Part of a small language model's weights.
Architecture: RMSNorm after each block, rotary positions, no biases in attention or MLP, untied embeddings, normalized queries and keys.
Training: a variant of Adam for these matrices, 495M tokens.
MLP neurons of a small language model. Each row is named by its layer, matrix (gate and up: input weights) and neuron, and shows model dimensions 48-175. Each number is 500 + 25 x the weight over its row's rms, rounded and kept within 0 to 999. Numbers have three digits each. A neuron's up and down rows have the sign that makes its largest values positive.
Before each neuron's rows, "fires after" lists the tokens most often just before its 100 highest values on Wikipedia text that the model never trained on.

fires after: "on ", "the ", "of ", "from ", "during ", "to "
L9.gate57:521521514473518512523501490522514506478528516494508528467492527509446487534488517469512527497507477508488481538485511522454503526564507481452524462513501458512544491527490462504493499485510546478458513446496517532481480507502520474435467499550479540494527455516493512479514502526482479498529483473494533514537522508501563519478519517452542504492493495479531507493546475450487496501455
L9.up57:500475459506494495514491505496488457494526492515487497505453488470516480479484503475525524519538508554456504499507451531523491472525506498511507463490504460443493510461473480543467482475507531511493518484493491529506441525507495511479493547493487492500547486567474518454520508481466476506481510461503518450494508501491497479500503525537523510474499471486517503499507443477515457478512

fires after: "|", "0 ", "7 ", "1 "
L3.gate326:519513537497503507518554443492504495491485496501470493516515477527515467499464486504508499492488529488508513487517481490506441525448498528502492531504475479487522493469444527482484478469465480532486438534487510541497481497473510543504483551508471532496493502500534485508539497509485512516517465528491542463523510540514532492502511489492494499520497524501500478497510532501479510519511
L3.up326:446520536509493506498532510504511470535518494522521523502488523520433478481481490497505500451495521524514463477518486530472500499512492492513510483481505491513536516518528547536504475529515537471493498548503475551474478491503518561508506515464461482498521521504484457522472493482503537503458509540529531518493509497476471538537512506489493524496536518467493472487477550529500521487522

fires after: "\n\n", "All", "uck"
L9.gate130:513548568485522475524501499501469500527483498523503480496490451474540504493448538473508489543502544510461470534481532521530468522501494487496467522524519509485500492514479509486468497489510502561488513514459535478498500510474523528492482507502516511494507485517502513536533493518507492481551506495477492491519512481436509477452528492486473514513535488518496514490448552476521490479501
L9.up130:490461522544459526509470516465523513468536512502480539523522503533529502503470500532503490509478520512498475490506520552486481494515469500503535462503549546500544497512554505504497544480465485484505490508493492493475505523521536503517489450502497525511489490527493482497575479499551458486474482561521488539524523483472491483505505489461475544480514519559508540517493496503476456503502

fires after: "\n\n", "\n"
L5.gate37:457526512502496520564510446536537469522534519552509467503483519508491482515488521511516498552492523513495481492583527528517502488498524474524483486487491523462488490553489487500498465538482525459477483486496507541520451447508491464507503529489541481483522500525452483492490517488475508521523544504522477500513505510564465495515508485501508488469477527537474473517482534522518496523488
L5.up37:479509522534497512564542485514522445498504542553496450507468550506503491500486518465493485502480493509472455497556522526539482490509494468517448500499488515492493518522504489440527465524470547466485497504484536518488451479495489525508506484466536491483519504507490492502490498511524517553550518510574461512523507498505459487513511504488510485471472523526477487529510532507516505501496

fires after: "==", "was ", "\n\n", "and ", "is ", "as "
L3.gate126:527511502528480486514522493470471466512493599496530478496495494476465514513474550479503502509469487510499494456484514537531489515497478524550471476496497548479524540530526470505496482521518480510511489526498495463522521545483519491523485507501505497521493511500508509486541500542488506500499499486471525526516499523503510506514507472505571475503505481477520538507447475512503487498485
L3.up126:490489555533529508500517520556522480516507512527513487526482476497445494505488534480513492533523503520492499474518482522506496539523458468524533514482521534486534512547542484522512470488483503493508439492514502517486488536491531546476459455544490513519517519529499499501538518486508495510539494510491509482537482514486544469496485519545491469522510488486507534493458497526527482499480

fires after: "s", "d", "h", ". ", "H", "S"
L8.gate47:458549538521494508489519484532501511538493486518507499529513462456517475492494508502516497453509488506505514490424496531507508498511522504490516523478464538534508508555485440442527487465443535499418519470500480494528518541505546507477501502466430544494486482462456462488480483509503512511484482489495498488494451486528511484500505533485517487483498509498534500501480506506513490471499
L8.up47:470532441504441493483482530504502495520473494537520454487490501504509524501497555489480517466461522510465497504510466503516502478501529483522500556517505513487522505518498578486494521492468496509469487438496533478487522483523486512480507516469517532503472483449497486500508478513495511503472489521518475508513486477488494512515528506486520491499516483491479508519517486496529518466479

fires after: "), ", "Japan", "\n\n", "=", "is "
L5.gate394:533510452485513476490503485454491464506483517468522483459534520484518514512476491502504508534499501476497503472497470488524461512510450501472480500471495574501487508543468496477508503502512474541503481482478484501529538508459520472529528497492491557509523515482515460522506491546491467512575499494444508479545527522517532491501515518477543499479509505475472487532442476483493505505506
L5.up394:508541460510513488510525537523516462504497545529518504483447529488510463471531477524555512514537537468474444528496488484484498532512499446495519512470506495452459462496499495507514453497502516513460463486510531471482482483517521558540503499468496514470516500459494473507483497464498488491514497497474492508495495528514529510506500505510493476502472494514463500484532476477482484512513

fires after: "the ", "\n", ".", "==="
L5.gate50:473483519485492475514505475523498464476487475540488461522503492477490490513501474543499479548472464484511520507512506525492505486493457459492505543542503536510526485499469564496457510537459504495515509506480531514513515504524496504489503507515517471486493518460462525477497521530536505497513510471501542550495537487505492484522512511502546511498479481472523521532478535515473530480510
L5.up50:526496495443503513485492522493506465450503452513456459492510490522468474441479450491464489517505449511511503533473572493479495517482502463501487477501517471509522531480559516473527509513515486547485503519482486490494559518498501488471516450496498515499526498508496498538510500528484473490509457527483487561500466510497509478507499511536564462470531472439501526519513543536515514509477

fires after: "1", "2", ". ", "M", "\n\n"
L5.gate99:479546473469519483476500518479496509486510513482583479478532518476492507477482521487558521501517521493521488482501520479499463533477505531535459500497491492472496477524511530526527518484505461491504522506493513457503500500480505471480511535485487480510510498511493497472461529515506504491484481525475535473545500490496531493533509447484526494444508442420477493507515502479502514508483
L5.up99:457562507511480529497498504481505494482510529505594498498508500492488457497485523487568541489528499530503501438467505461504470476518531495504507484478459503483485548518503517534494491486488511495502480511494468475492490499542512497495488473512508485516507463528512538495520472491499517497484464516492522514506493495516502455500481482496555511450540495476462513481479478496518486513475

fires after: "\n", "G "
L5.gate132:505517514453496518504547499507485513464515548506477500510530518513481483510529494511529469519482506509497475518525505484515500483480478508515539500539474479495492504542477483482506498511446499526515503543501512490506475524503467483544448522522526507477468550505514534481512485545523517522525529484471501446572551492514475456552487506490555508522505515485486482501482488503521433494509
L5.up132:462534514504482491510504470512461518493493505524540492524540499533495476484478517494474541517506536541500460532509530489572462553498478508482532487542492521470502460469513518475490542521486494492527478515453527514505525521543476503511506525440504529539514505516474563511513494448492464517512503487503509472497506516530474473525488456465544469512534528516506485464513490501485505488525

fires after: ".", "A", ",", "°"
L5.gate29:535501484517463488519491493513451516494475505480511496478514498510452479550439523488464517479528507516548550510505525540503553484484484497468475455503491515468493550483488510512460491531484458488501525549566517479512525542484450515503471503549514500480535522531492512497485517560520523510497551521510508506493502488526468483517499492486485492477493530460521556538479475503551478494474
L5.up29:464491485541536455480500502469514506499518459485508507469472514482517475483492507484490499480508528485465485488451505474490511570464466459502534539510521492485488516512522555537525482515486518561510514555484519511518505513513516507501470575506503471505539499452522517493532507507525491572512481522557498493510510503521480483494512504518488481486517522492473512464523520489478498481532

fires after: "201", "202", "195", "194", "198", "200"
L3.gate456:507493453461475534492530515511535483502521504507506480508510531468459471515442482490541486498523458503452523504481480508519480486504485479493527462491496481478516519494482519496515483494481525447462501535518499487511549511535507515497504507455552501478510481524504511485488497548503487482476474532457485459515488521502499482511509481497496459502503532483488536480471486456433480497523
L3.up456:514454468512514501485507536491531479460484512497484506484528525508500463518495468542481509498499541474475504490511479477522503454555475510521500540497532557483505479476556507451476513517512546506438504443491515516500514501519517538500487529503480495455512516529496510504496518517466544508497484515446504498485524488472533502468530511499494474499512518502475561509493496549504502517497

fires after: " ", "r", "Tr"
L8.gate66:543479504492540502507530451507511489493514496516507462519508501449523516534542514510513477458522492460492497489521495500498529438464511499477504531497473531497507488507470503530443494510426489481480525457475518537494506524536486482505469488514488508469491537505501505463504471496505494508482528490512522478487525489482498472522465543510501479473467459517524539480479507507466513529517
L8.up66:505493512510494482519544522516524512458515499488483491494471484482452421496488520488517486510501475497485502462538457513535499508495523484547473486424487512464520482505498463516491485528477460498510502494514474502503536504520507518497509517465518469471497572547480508494495515486506462514492506475506526498500541473456521469524527454520488502505514496501485546516539488499512477510523

fires after: "| ", "V", "G", "T", "Con", "resul"
L3.gate396:492539510447522493489565515516480467517529542487466527520526521507499463460511493513508483483490528501461455480496507553500505499500511501507475570524474475510527453516518536527478453537502481491497474520507507518504471491540500491527491521518468496522476507515516513500488490518496471496484562464472510501513500530483505511485479466513527504505486505484550561485478530511485531511448
L3.up396:516524530542514497485540536484479504511506510504454558504543522528527474475525504528546523494511457509468437503513487532539501522538503482532502483510505461487517489497501503512513473535486518462538467528491517505499517470450543498544475524477479486508527497521504473512474506492502487511447543505430487479508539489480469507504453438504526476484520477505511524457518508489505477501473

fires after: "| ", "|", "1 "
L3.gate449:472547520476518501543523486508507495525535500534445558495494491516482546533469524487481486493477522520496496523529499508454499510461455491478450495512498512477537512483493501526505538489482488413527474511511484520489476510504503515525513537548478497523467518516514494564473493508524476504502535487531505498553470497483525492546502488531513525459523487455534527506489536523517511465491
L3.up449:465506527465542473493534504507534493504487502520473506522501520499449470492484471514520526481482510491535461507512528529442519485489516481514500517506527507507520494511521500532503459530472496509485519500498497524497484527528560506513518523490490547488552516498475509510517514473483507480510486521453516485518502474466463482496519499566495537510479529478512533495480530509478490518478

fires after: "\n\n", ".", "\n"
L3.gate198:477518503488518477544489448512523465473533507500508498490490491500492486513488509550523533550513516513481483470504527497512502442474470513493447480543494476456545572501512525475508504549505503487498477490525483492480472472494495522475511486528484536466514483478486502527528550485500498510540494504489487515537524534542497501499509453504498527481475510476494519469453467558544509509471
L3.up198:449502436508469508549496478509559488503509495508507483473495515519515456545499483552525520508520505537525488508546506535515551458464509480523563461511522510532523474497515489496496468535440498494500526537570465486479446509529502472515462529545526521496526509506492487507508510482531506543516508506475489505483514513494463531508486489496519508493517517532471494513480481514523558503454

fires after: ",", "|", "\n", "\n\n", "| "
L3.gate3:499512534499522480506501485509496514514504521514493517499507516468527483492451505495547543517486501479550462491527525551532461492497471545554504490502458524481503495526508563574498489490499480463498459525509466566551516474475486504513464555501538471510481497505488493522496487483514516461517524498480527476497480515492484503508531470500514507537498519496534548510503501486490540467464
L3.up3:513523548469524459487515530495497537516468509520480521498501505475485532496471490511508518485509481474517504478528468522437516524540468502505494506469497476554491516559506557503498494474531486527496494511503476537484520490483517490495505500510540455445476503497488465498495461488489520486494473516509511526499476455523496496487493483531514513561503480486500553523487493508494520528506

fires after: "\n\n", "|", "h", "H", "cl", "January "
L8.gate184:515486566503518464517493491506502457525536486543526475472523496484504502510507489527492493500516523492492466506499502523533513492530523474509509497486500537516505540482494479514479461519481532526494559472460484508500547552518521490511497485502505514503500522512510499452555503536509520474521508533512466463501496482496497464507507511480483465505525502510469533496490513550514516482492
L8.up184:513482521523485482523520488497531512531501497469504486479533499518488516514512473556500507486489511513497487479520539529550485513493506490474468492530483509518496495528541471520501491535461490498497534501501523497498534496485475507462514460523487527488492530547493478515472482518551513507478538514491462506520507519491508436489486472497490453485529487511442495494516508499538512435513

fires after: "G", "r", "was ", "Sil", "on", "en"
L3.gate447:480517459527503491497516507484537511498487534493531491486501502502510465481511476489491495489483524471514555511520483494465511491519478495486511522488465495503509488511470476505506482519526461478519446542486492479521502510529493488502518496526533530530484533510472470509481486537486513473515445470500527465479488494512502500553488527491515516517517497479493560505561470487486513530493
L3.up447:498521484498475516458512517501495468481548534500525529509465511487491448468506450487476476495472517507505553500509496480502514492510476480450492513466504488521497501477528472503517450513570479476530469539522518516482518486533495494509497482505485503562536499498497494495487494516507466487523464509500543508520528496509468490513476508474505540475523494500502537508549481526490494538506

fires after: "|", "=", "made ", "March "
L3.gate358:456531504491520462547514521537501461500514526513519541524470488524479489499476511549501496554482468493500488493531515521479508462495489508493511544522485509453510491476479486469482493523520515504527446470541479528480488483506526474504501540544500496458501554508479506535434517450512503467534497534500522515506538486504468512500501500501501499526508500513520531479510476501514508513454
L3.up358:514526521425489511507542499507493510515490505503518493530494446549510491533484485487491513520509491515492480487484495520497506495485469483490489497493489550442486519537458491511477513506519536480510507504469508497483507505520492473490498519506493526501476533517494489495445506497528508487521489503442531509474511516513474531521494529530497508462551481487492489509527494475522483499528

fires after: "| ", "|", "g", "ig", "ateg", "inc"
L3.gate195:460469528533508451532514503522495493501530535500510506505532480459494427533504516519522516463517504482509502514521525558499457470502470468496466515509502470528516485473505542516503497514508497525534499538487481513503512553499519484483517526492506504480474520523482481504523492527499501510507482481493527487523491513513532509503471462512488479551531472499461494443464479557444525498510
L3.up195:503477505538470510457534519509522502502515531491521474513530418489479477491525504507503490494484485489474493509506551522447473481504497500485547522457494479513479500479450541550500492466519446514507486479484502490507508518536541456504539483516523465504450518498500466506483509522510539488452470486504546503478539458492564497544478467507483502484518492511501506474485495509501532498528

fires after: "\n\n", "Ch", "Mus", "ath", "\n"
L3.gate406:509456497511460465540516495492491455481532520530502442469468483485472443526472490473454477516485485529497528494490459519529516445499475478502532478536500539546485534493520482451497502464462488486498502527531512503507497550493489502500431505555486517474515503509502536514527523500484520509545477501444460512522490484542471495465536515518484511519482557518502516541444508507483522462475
L3.up406:554473469514479522526523474497520491454491514525509501506449480474526447518470487503488509547493540473519556485492471511536467516464527488509522460534504579531470527474495507398511487528519493495512482553489518499511490508526493481482482490485539522492533496535456506447467476507481508524528498507532487529485491516485485497517538526471516535475486528498516515551456500504500522534483

fires after: ",", ".", "^{", "\n\n"
L3.gate494:496499508435500518491517472501504509551481508525467535501498488522502431497462471525495533476470518520573467506508492554472515515557503484513470509519472502504527519528554565493523478524494501490470475517489486504543555506501489486510484518494498536503511498529477489514495525506538459496515480514538486486522494511519465463498516496494519496498476483507486545498451498470507534532451
L3.up494:473510497488529492508496470548489513523436512531527520493495505488533487478498499501531514481504477551521524510488461552526485493474523512491486475526523462471512496538535518519540481526492514497478491515487513487487494501475541470475528488482517527509503446490469530507541496518472518489509534527508533507525498510494450466547524529516490480482467497518506491476533451468473460493481

fires after: ".", "6", "7", "8", "$", "9"
L10.gate98:448487510534488478532495533510522495521552524500517501547466506493487455533469488499498504512535520498488513509526535467544494412544503505475473551549499493501527521548515497502519488517480478528536544506508495496512461476483507496481511502514510488495557482496475531500455517501515494493514535499466503494531510484503522461460527486495519469475495519515459542472463498552493471490513
L10.up98:536446482537479510485490550548511507510537517513569507519511522496495492510527525526502523487504471474528509504458516556480478478506485538521466476506484510554466516523520537480520504498483472509523539504504513479495534516509544496476490513468478469506537483512468515509510459479531493507553545478535528562505514486481481468491480520507483518483493474549528488470494482499515502531535

fires after: "\n\n", "1"
L3.gate508:465499463482503494520548477531498525506506508509538493457516457507479432518472508505540496512513480491494500511503521467515484490453490494510516459470476520512496517486497497513515478571552489512486486497502513487524514514507526478477496475479485545486534537501499505489486502514484480501517518507484516518535495554525475521552495493487500472429422503470504504488484457472507496490508
L3.up508:434494488505547440530497520504487497517514515501546496448500497500497464498524487491583520535484491501476485499479461500493500506485476476521485480487502513489489524503508532480526514543521529501468517520491493510514519437522512465488517499492543545481543511542483505485504483504494505440529493536428500482492491537490505541558529528497508486487476545465484523518496441503494476521526

fires after: "\n\n", "1", "4", "2", ", "
L5.gate395:478458517503556486521505472469505497530518497510549483452486545514497507510528500508556479477494531517489466506469501480495496474496498482500521471482515492491564511504471447493514505489488533470484498502454522497522499560531493478493480517474487503480505482487456511488460496544534507508527500513467539474527523520470521501483485483526542483482460538461527476505561451468495475476513
L5.up395:519487458489466507469442539508475508474514477496498551475456500504520502491473512529477530557502483512472523472516516516547508518516488479559495503499507484490514523533516494521490495503521473493486508505505436481520492470507480503484479501466490458484488504534481511526505500512481502510480466511443445513471552509550471541526481525502461513497541505522515508489462516479478483503496

fires after: ".", ". ", "\n\n", ", "
L8.gate461:508499537506538503482517505543495487531523463489533454485457531483543515500488509536474509529526482471494474504529458503472561512512540520482486490495480508468457544504471454521511533507482549518443506478523465489509541555487470488535497528508514504455524500519476492504504482498492495501520465535535519510533500479495500491535499494501468500506484538460508523501513471549509489517517
L8.up461:484486510554482486515495487510453504464485498506507547506510527498472499515542489515524456551499530518447544484500522476504514500510524479485466513494520458524558458515512486514517544504513516483538491512520523490472488476507547480491511488493508424495482492493471517493495521497517491510504542517472500500510526499570421464532518426507500503509506488492514478507538491492511460485454

fires after: "Me", "me", "o", "ex", "re", "Ge"
L3.gate14:507469539464537499521560507502527502493460516532478487511493528509486503516489465527529518510521514469518533551514539530494466481513498510525467550515480430459512477543493496495532522494454483499469488483515467485500511489544475507481483516536515518454492497504510441511515528450443560460526459491532460489511487542486508487494499473519517477512483537490519473542518491470437504512475
L3.up14:497437487536536464510527506493491493486498482497497497517471500486537499503474524463492486492475522473421483524524510489531496516504547488503498497563498486477481493415485503489482516507502514488437488476470457513489497528532514535486491501504510493488512460500466497488496516506505515496513513512469449471507503550482547467493523511510476509536476504517526517499495478452478476515493

fires after: "|", "R"
L5.gate460:495545495501512519509516506456486476550486523476518525488472491452505476512492511510513474498478489484499494519447520501512482506491519496513521494475527555477534518543511519522458539538510441522504521502505492513496537495510482509493520548495520495498469524463539497514502459501501479501542524503481533463471492506474461472473494473481499484509550473450518509538441504518485457458513
L5.up460:473514472423503513495512503492448502551494497491507492493477501454506496504516491474499487492474468515519515530508506504503489517509477477476534495477492485485498508532496521520501541517542512519484510517507501514515513532525457495505483534504528470530499493479510497493493495500488517515587501493482506498496527500487478469477488504522447462475508490479517489535479500459416477504453

fires after: "h", "H", "G", "V", "ag", "P"
L9.gate12:522485478503527492464524449462509501481497484523518501491505481498501485510451470539472463492479517505530545507481462516480520511534463507439514530517480572566539489484493515453499491495492478499470521464497494517507506531538512452515528506490460514465507536476496502478517473473517485499506477460479458480453533509478501517517514509495480464485480499511472509503471511501533435488481
L9.up12:520536525503492522485453493488539476485504500528493529527448490482519470478511483544485468464450526474562492513482482457479465513539483468482535515521509544505543480521522529477531505457523463493514497469481488485495539476516499489491494458517537480520501486497503497516509508510505476506491480485476491487489494509524458482491525510493496519502502482516503525548526459503520489537512

fires after: "R", "G", "g", "az", "r"
L3.gate142:513507519504531528512514502536498493475512523516493487503492477509528430521489453532539480501469515533485526502512534523480521512502483501458481543534500467482522540564478513522482520538516482494528482521493506492485480492524472483535535548543529500532498465513469478482492515496511472516522484511481502471552518516497497470526525473467538453502504499440496501491549470494510491489474
L3.up142:489515498517505464506487504510502519520564493527499479495497458468496456473483476498486485511497473511536514493512524472500522494500501510493499502497512507482513482531476513522507474489524475494528484519508519560510534509509478505522512514514470485552442473493498489485457478513496522516484492469503540505543505524469490451500490459459496514490494471475523571489506483506522486514517

fires after: ".", "|", ",", "m", "′"
L6.gate400:469532532513510515514485490507465558495509498499503512468454503515518454474495498527536521499512525549510488492507507547542468479473503528513481528541482496467542498493544537498475484509493455498532490540547447481485529467497517501526493514505509443491478501513478510540520508527523493461494549546472516490511525511475512492493500473476535522541493501464503491509492459521513544520527
L6.up400:480477531487525567506538494487514484511491511487507535500508496501482459511486485520509535474471495502439482508493479508501485530485542506520501525522497533422523536494530483515445530485490466493479479512536493547513489510504529501528430517429501504537489492479515468481474488549488467535496496516550495542475498535518476500503563510482476535496534477504518490460487500528494501519539

fires after: " ", "3 "
L6.gate380:497495530440459455493533467482519537489491518509509449470528500525489497512538475469498521527531507486529513484527470484470512485490478495472461515471480519501513517545449515509479526519485526529495490489504476506507529510520499509474496506494495487483502502457477514554510490492499501499506507496462517480530508473509481474521484506488459467486517482475571504521486554503491483489491
L6.up380:481510525479476479509495510515493473459433503468523490488476496474542476475563503489497489495504466524520508445534499492489557478496510472537498497487500509483511514489474478523507505512495492479494489512533471444490522465521536488524463504501504513520499503521511512526521505510520508533521508527506518487547494486524513485512472485508487486454529464500494524500579472498467497502497

fires after: "wro", "writ", "comm", "erson", "201", "foot"
L3.gate250:482504480464499507519532511494507468509496501547506496527499492458523475544487537502556461507514500524464525495545516468497514455536489489497466489527487474477473484501467527513465460491496506448508497492480474509489489508535537465533526497552540479436472515497521515477481491524480527513492505457537535490483473487485512460485458496502473536468457457506495505535481469501491468502500
L3.up250:508505501437468525494434505559527517535551478505523542481502529511505484477525479498464474508503549509510488449480507481527453532515480535523504506485510490481499511511487535491460526478487499578500463515486516496501496502500510531489514507556496482509542457476483484497525500503526476515522504500491545509485477516505544511493519510502478476536530479498473517508481488552517531471483

fires after: "201", "200", "202", "198"
L5.gate117:541494497490478514537535478515485477548479526484486533472490532495508498524491510542474471544526518505506494480514491499528439553480502513491489518489517545488487474523516510493453511487449525477511509505468575469513531519477512495493482587521525537486469525512489477512519500497515543489473499514497510472516526527517511526486492492500478505519494504499536490508425482510527487511491
L5.up117:538466481531483525506498523532511461523501534512494500480512520455504484537524505506484515505551484484486534479484524480525516553518507531507528543511513538492476474487539502468453474526500494505473484496508564518498500485503541533488506578496564522497476513502530471472518505493476538482500474496497488509502476514468483532481472507477478536493476476515527497526461471517527498501510

fires after: "|", "al "
L5.gate358:488479516530515507509529505521473475520542509533479480538486492508472518542517521548530507502525531485508546509515500517540497452479454474519513493532502534503541482518515536496497536500471499461483477527493529474522482482464490462508527545488517522490489518482503476512520489506505506501576514478509511490505535487479472486480471486501546476524527510474481548508467431519429457489502
L5.up358:528479509508489509474522520511454523518513495486487499547491446502504508499534493547470495475516546490505582523537524500471491462500471492534515502507524491500498463507487542513510508494498494473469462476466515488530499504493497490459516548462469498515470506490532480566467477474522538465544521468529488523481499482499451524452465516500533463524522504470493496528486474508462505506520

fires after: "sp", "p", "P", "Sp", "F"
L8.gate346:515499554516531503512505468525525470491520480496531470500494493499459512480527533539521461486503517484481463500495512518474496483495493482508562546482492520490519537494481452477468479474496512503475516496481537483493456526544511480509468509470506516454493476499508521491542514536496477470495535484532465494521538518492482498519469505463519546494418493460501503480471555541506462495457
L8.up346:517444503494483476503552493483487496496500451530506527430493500491517498483496547501521476520490486483494438539442487552519535510427497508512525508479437499477506518502430483483465471484497488476521510480503492458504513530532502501497531479472522539486473487496519517492484501517524518535501485466513509512527493523526522497478491498484509502496472514505521506539482498511483492503503

fires after: "re", ", ", " ", "), ", "I"
L3.gate354:504510507495471476523503513464497483502486497528518440489506475508465529496497535467494499519540540505516461502504471505455512483505496513530438498477514466541524535538559498489503479527487488517545491478499535502481485501485510532527536508493479506484541502503484505464547503500498504491519506494446498499538521505492515481472494563539516552509502471473501538461483495513502478481516
L3.up354:503530485499486458510507493474510503509491504519541475455490482542412512529500537529491505514544482503526483497503517513495530522491467515524456496491514413506487521528538497526473478549523485517544495498477489552486449505517493497531528509527488482469528452519466484480535540510524500504528500511458483523539534476492510521478526519503504545530499492503496525437487474496489442523495

fires after: ", ", ") ", "any", "), ", " ", "'"
L6.gate358:510490531527499541487492484514517501523540487534513493527581465506480498562503517524515490526545489522483493483515480478496490514510483521512454509487539489523549486502516470516489470491483532498475487487503513537497478495525514524532446534502498545469443542499495504468510475538453481534507480462454520508485508499495555479478434486542487502546510491509504475487499532484510458502521
L6.up358:506514479490491522505542483469470435497492494497487499490508444487466498502486510560523490480520485456488491480511514459526463494485495474503432516512539471559498546506508467492517513485468470489477522533494541524501485513492502502487494501480486537492495494468495531452506491517486474515475444506466538480488481479507511517510458502531478493533535502509546489461481530495480482461544

fires after: ".", "elec", "\n\n", "| ", "\n", "er "
L3.gate509:427514531494505474556531471498532500549510494531478511462483494488452468485510463523527459515477522499533497525491500567547454514459503497538478496527490504478480523517494529488485436515511530496491494515447445488492520494522482546506492487488508495480486494496498509507492535483477506497517529528508501486509504512523496531517533474481499541510534494547511504523515506476455498485491
L3.up509:498467537501453515498444472528504535480505507533439517520531476487476495512476463498533528474436504491562507428498533523516467452456496499519492485507483537478533524545516558483500488514511471521496474504509459532540518476484474547502475471466476506518487500558488521487486538488485471509509521507500490500514494489488522502511520535503532502532507496507526467451452537501531503515488

fires after: "the ", "a "
L8.gate151:513469512515521473476483446522518459517512477513563449474488516485519478509486507517457488480542527516486523527533474555469506483481499513509517534542466510528500508528497501533477479531437478501499517513464513496506505511509535516535478513476552509414479539490487534504556537512484521485472494537494473474520447513481470491528498487497495513501471497496514520542450484490457483503504
L8.up151:489504496501543464481503489487550503499489496496510492470498472517500483479508485541531497485513507488516462524467553483477499492461519558450508526504502454465529501490494522509480494520532523495502490496523472498517529524499532527500495509514501448480525491541479511474513462487458508515497502507528502491509459468520461451462489508455474524509530495455480513490499478497445513517458

fires after: "elec", "g", "G", "om", "mod", "St"
L3.gate124:505515480486524525523511507551504486475517524536456484497522545488498501509476511517500452471503524513530495493530493569506504499476487462512504473529502493506542488555474472487520476527498481485486479525519481561519451465509502516518506531502511513477512500472474486485474506494468521492471503496492469505551513512504484467484494503503487473505501525465535514528469484506528493519471
L3.up124:469498505523532517490509508487507522506517496497487532457482494492491501492473461508524471473474498470518464550496546523485499516484496490512549489501473530468468459509479486520563490504496497499486488487488507561496518495521455496500516506527529499490503517510535463508493533480480476480412506542468514540546493530475494507472491490484466501506527538462521478479521511524491511500516

fires after: "\n\n", "\n"
L3.gate299:529490479459501471561555472522517483568532489518487439481506490568539481509490503513519469516497494541512507499507513527531499467500473541558504494518462501526476507530496490531500488518521522508502476534503457508490502518491446470488529493525508532481495452508508475494502461509499529556481518501485501526515501517476504500482494521485474507497467496506525503561481514522549507484485
L3.up299:497474528476496507512521440509458502464523510499549492470494427470515449479486506505514512516511508491506506482505494448516472523518470462517495457507522511535479497487503476450529523490525509550518529517464524493518489506504494505498486497488481547553503531500516526511507470544525460502540489463483484493473502534551515497505501516493496525485575529510479509484467461505462498477514

fires after: "\n"
L6.gate309:489525537470469496502520447485495487485468484485518475534519511526491547536493503492518502503494481515505508492531500542511471506481500504487505518540517503461500500511496552524524555507487479503483508534549523535506575477481501500511507532502514471475455538457487509510494509568500478488482505491545544464542512522462487487490514479471533505526491492481520476526469487517511496470513
L6.up309:472543524509441438501508478493501514483517496470478517535520511513474536490532487485509506496491465505517495495500489502551505459469477459541491517506501485489523475494526558503522516501468482533519477542542513523497501496523519467504507504549514475477450543518494516471432482523485457528459468493487525468489486526503485503480504459451552514531516531490555495494488478522486445517521

fires after: "re", "me", "wro", "po", "with", "cep"
L3.gate276:485432507456520540507486492502509459480518526508491493486494516508509505551468503508512482514533481486506497487534472510490491523512518493505444506591462513497506519523467471488488501522470511480484518529509498499502516477525443488514490538596556538505484456483489505538474493500469491505509520499540492479540535499514529522512486491519514508522453506482540446537482533465526454492489
L3.up276:503470503497558550485475482547471476477481511486474508535525537500516519526498526561524524508511500497466497470493524506553482509518521484504468516517556501524513520461480500525525501541475524497464510502482511511460511464473483500530512502541520521501520457514520480497498483504473516496489561518487490493508494484519531502525488498501526460527470470496517504510502554528580458489533